Part of a small language model's weights.
Size: 6 heads of 128, 85.3M parameters.
Architecture: LayerNorm before each block, tied embeddings.
MLP neurons of a small language model. Each row is named by its layer, matrix (up: input weights; down: output weights) and neuron, and shows model dimensions 256-351. Each number is 200 + 30 x the weight over its row's rms, rounded and kept within 0 to 999.
After each neuron's rows, "raises" lists the tokens whose logits its output raises most directly, leaving later layers aside.

L4.up3612,179,204,140,202,215,218,166,232,226,263,153,165,211,185,214,162,220,223,223,199,191,201,198,189,179,273,164,187,194,208,209,209,199,150,233,185,160,216,220,229,172,201,241,133,159,198,250,202,233,218,180,211,197,174,204,187,155,215,199,194,172,174,209,278,209,179,176,172,198,206,237,189,231,188,183,138,197,230,221,171,136,191,178,193,252,173,170,182,179,200,177,147,191,217,208,153
L4.down3612,232,240,200,236,161,180,236,202,199,212,210,201,247,187,226,212,184,197,260,206,198,246,251,160,100,177,196,165,171,182,183,228,191,168,224,205,160,180,165,187,164,221,235,188,189,213,207,206,238,256,204,204,187,188,225,212,173,209,193,297,180,160,222,200,208,244,214,248,176,233,229,225,184,189,185,204,223,202,241,285,219,188,163,260,176,209,189,178,184,192,227,220,184,200,285,203
raises: " 2026", " 2008", " 2025", " 2015", " 2016"

L4.up159,189,228,157,211,226,235,227,233,137,193,233,197,172,209,241,225,229,206,198,141,161,203,171,201,207,168,259,270,189,211,172,164,190,209,198,143,198,238,234,239,209,159,238,172,228,167,197,203,185,157,174,193,246,233,249,153,140,133,250,263,201,200,180,201,225,281,184,200,233,177,168,220,224,146,229,219,146,160,229,171,253,249,177,210,158,219,199,167,188,186,196,202,163,206,177,238
L4.down159,223,159,193,254,177,220,261,194,211,174,162,225,193,200,198,198,178,203,211,154,230,199,188,185,240,208,184,271,202,250,191,233,220,223,240,166,154,151,150,201,168,218,206,185,171,228,201,225,174,129,202,253,276,255,206,179,226,153,246,226,273,173,134,184,181,230,189,189,174,234,170,158,223,193,176,232,204,240,213,192,211,170,215,223,199,185,175,229,186,179,206,212,195,182,205,232
raises: "ably", "able", "ous", "ously", " Iv"

L4.up3109,219,175,251,237,196,202,167,220,210,111,208,155,189,187,222,211,204,192,198,227,177,181,207,228,161,198,155,212,211,251,204,209,218,214,191,231,187,194,206,261,159,160,127,170,220,215,280,235,138,241,169,254,230,161,188,215,234,198,241,250,217,213,172,110,164,160,215,199,183,198,236,193,188,193,225,234,189,236,229,180,199,212,238,217,200,180,152,130,206,180,184,246,187,151,171,178
L4.down3109,198,166,149,217,211,245,156,244,177,197,184,225,169,224,209,196,204,177,191,190,196,208,254,188,207,179,231,230,159,197,219,176,187,197,131,208,183,211,226,210,179,243,196,208,197,234,223,236,221,258,221,150,195,143,161,219,168,211,199,160,195,214,204,214,224,148,202,225,193,249,213,252,152,198,169,196,221,184,207,187,244,151,154,249,154,168,221,181,227,269,166,156,212,243,143,157
raises: "ow", "ess", "ight", "ights", "ike"

L4.up744,216,145,198,227,212,195,219,200,256,188,155,161,242,224,169,195,221,170,186,126,250,212,227,208,212,204,142,218,178,172,166,197,180,179,222,211,212,217,134,205,178,156,226,211,220,204,192,187,220,242,175,163,203,188,165,249,229,180,191,214,208,135,204,209,186,157,226,241,225,229,204,198,211,170,228,218,196,236,217,265,188,188,159,203,182,172,188,252,190,222,205,280,213,162,186,175
L4.down744,214,182,234,238,209,119,236,188,204,232,222,216,252,186,197,246,248,172,228,169,211,173,216,180,220,165,170,223,192,237,210,184,248,212,199,208,146,210,254,222,209,207,222,221,187,207,237,198,173,247,217,218,190,183,191,235,228,157,190,151,183,196,207,153,231,122,188,224,185,208,220,155,185,189,181,216,241,190,176,171,171,214,250,215,147,187,223,202,178,244,234,242,175,165,246,182
raises: " their", " this", " these", " its", " it"

L4.up1773,153,247,188,173,235,271,150,167,228,222,193,189,225,178,231,209,183,176,239,184,260,243,212,246,218,206,189,211,196,204,164,182,151,236,143,136,212,230,174,235,199,211,192,236,225,226,241,222,234,157,158,163,187,278,199,202,234,204,234,188,198,232,222,223,203,227,147,231,140,173,203,194,188,210,209,266,179,221,228,220,145,236,151,213,226,119,116,190,238,195,209,174,256,175,227,177
L4.down1773,159,199,199,222,169,199,253,214,210,222,196,196,231,243,263,182,210,217,161,175,204,145,263,175,246,146,188,233,181,172,195,204,238,167,246,208,220,200,256,204,235,210,193,168,222,164,226,195,189,193,191,182,198,160,177,190,191,257,220,200,197,170,177,196,166,175,166,176,158,146,198,158,192,188,239,163,256,137,215,240,183,199,247,194,178,164,255,168,152,196,211,232,207,204,175,158
raises: " by", " them", " to", " in", " off"

L4.up2662,227,202,173,207,187,204,153,202,205,226,172,229,209,153,204,124,236,225,223,218,238,202,191,130,209,184,158,188,204,256,181,138,143,200,213,175,195,239,173,227,209,219,230,271,183,229,183,188,199,195,209,242,253,180,220,150,158,184,185,246,236,239,180,248,216,213,213,209,146,153,207,203,166,197,184,181,196,231,180,179,179,225,217,187,225,227,143,215,168,202,162,155,215,247,209,187
L4.down2662,201,202,172,212,230,206,237,206,210,192,204,204,206,205,210,231,271,203,198,229,229,205,179,172,168,198,171,174,225,241,183,225,166,232,215,184,179,206,144,188,203,208,211,213,237,222,236,181,178,231,181,206,240,153,198,149,220,225,199,181,159,176,199,186,230,286,193,229,236,195,197,175,187,189,221,196,250,224,211,207,204,167,270,241,174,208,204,186,191,163,174,228,185,239,218,207
raises: " point", " end", " arrival", " start", " beginning"

L4.up3142,203,151,147,222,193,263,218,203,189,217,205,185,193,199,210,256,198,180,156,234,133,252,209,166,227,230,230,163,212,169,270,218,178,176,166,193,233,192,176,196,191,170,219,177,184,204,223,165,140,237,181,266,192,175,228,203,129,192,166,188,157,218,167,185,208,204,137,234,247,172,210,180,216,197,221,213,207,219,125,202,105,188,139,174,228,229,210,213,173,249,130,165,179,211,187,181
L4.down3142,216,257,243,212,173,141,192,169,204,238,235,187,185,235,235,182,168,184,192,206,212,221,176,150,127,167,168,210,177,216,222,183,170,204,154,255,161,208,230,179,170,152,166,179,185,213,218,188,171,241,184,208,243,181,237,224,183,222,197,190,184,187,169,216,217,209,206,199,166,217,223,183,259,174,153,228,167,212,209,247,178,240,222,164,271,181,193,182,242,255,223,256,258,144,264,153
raises: " February", " August", " September", " June", " November"

L4.up1972,219,248,208,232,171,189,216,196,187,212,192,206,234,164,158,186,226,172,191,158,186,247,232,184,181,222,189,149,181,215,212,206,225,230,226,165,255,165,242,213,167,145,239,257,209,198,213,160,184,233,144,206,237,149,196,160,205,236,173,244,184,232,151,234,161,155,199,157,174,207,204,200,183,231,186,203,141,228,166,160,246,219,194,199,172,262,201,213,178,206,178,234,153,214,228,206
L4.down1972,261,192,241,229,180,257,216,153,119,236,194,190,197,216,237,235,228,138,254,179,252,250,209,189,181,250,242,171,190,215,241,199,203,202,178,182,259,214,220,189,174,150,223,212,187,153,214,197,215,198,194,192,230,237,204,222,162,227,178,211,214,243,222,118,206,216,182,247,162,174,185,209,210,202,236,262,231,182,207,217,248,204,231,242,180,217,223,220,176,209,204,244,200,221,220,203
raises: "i", "us", "ans", "es", "in"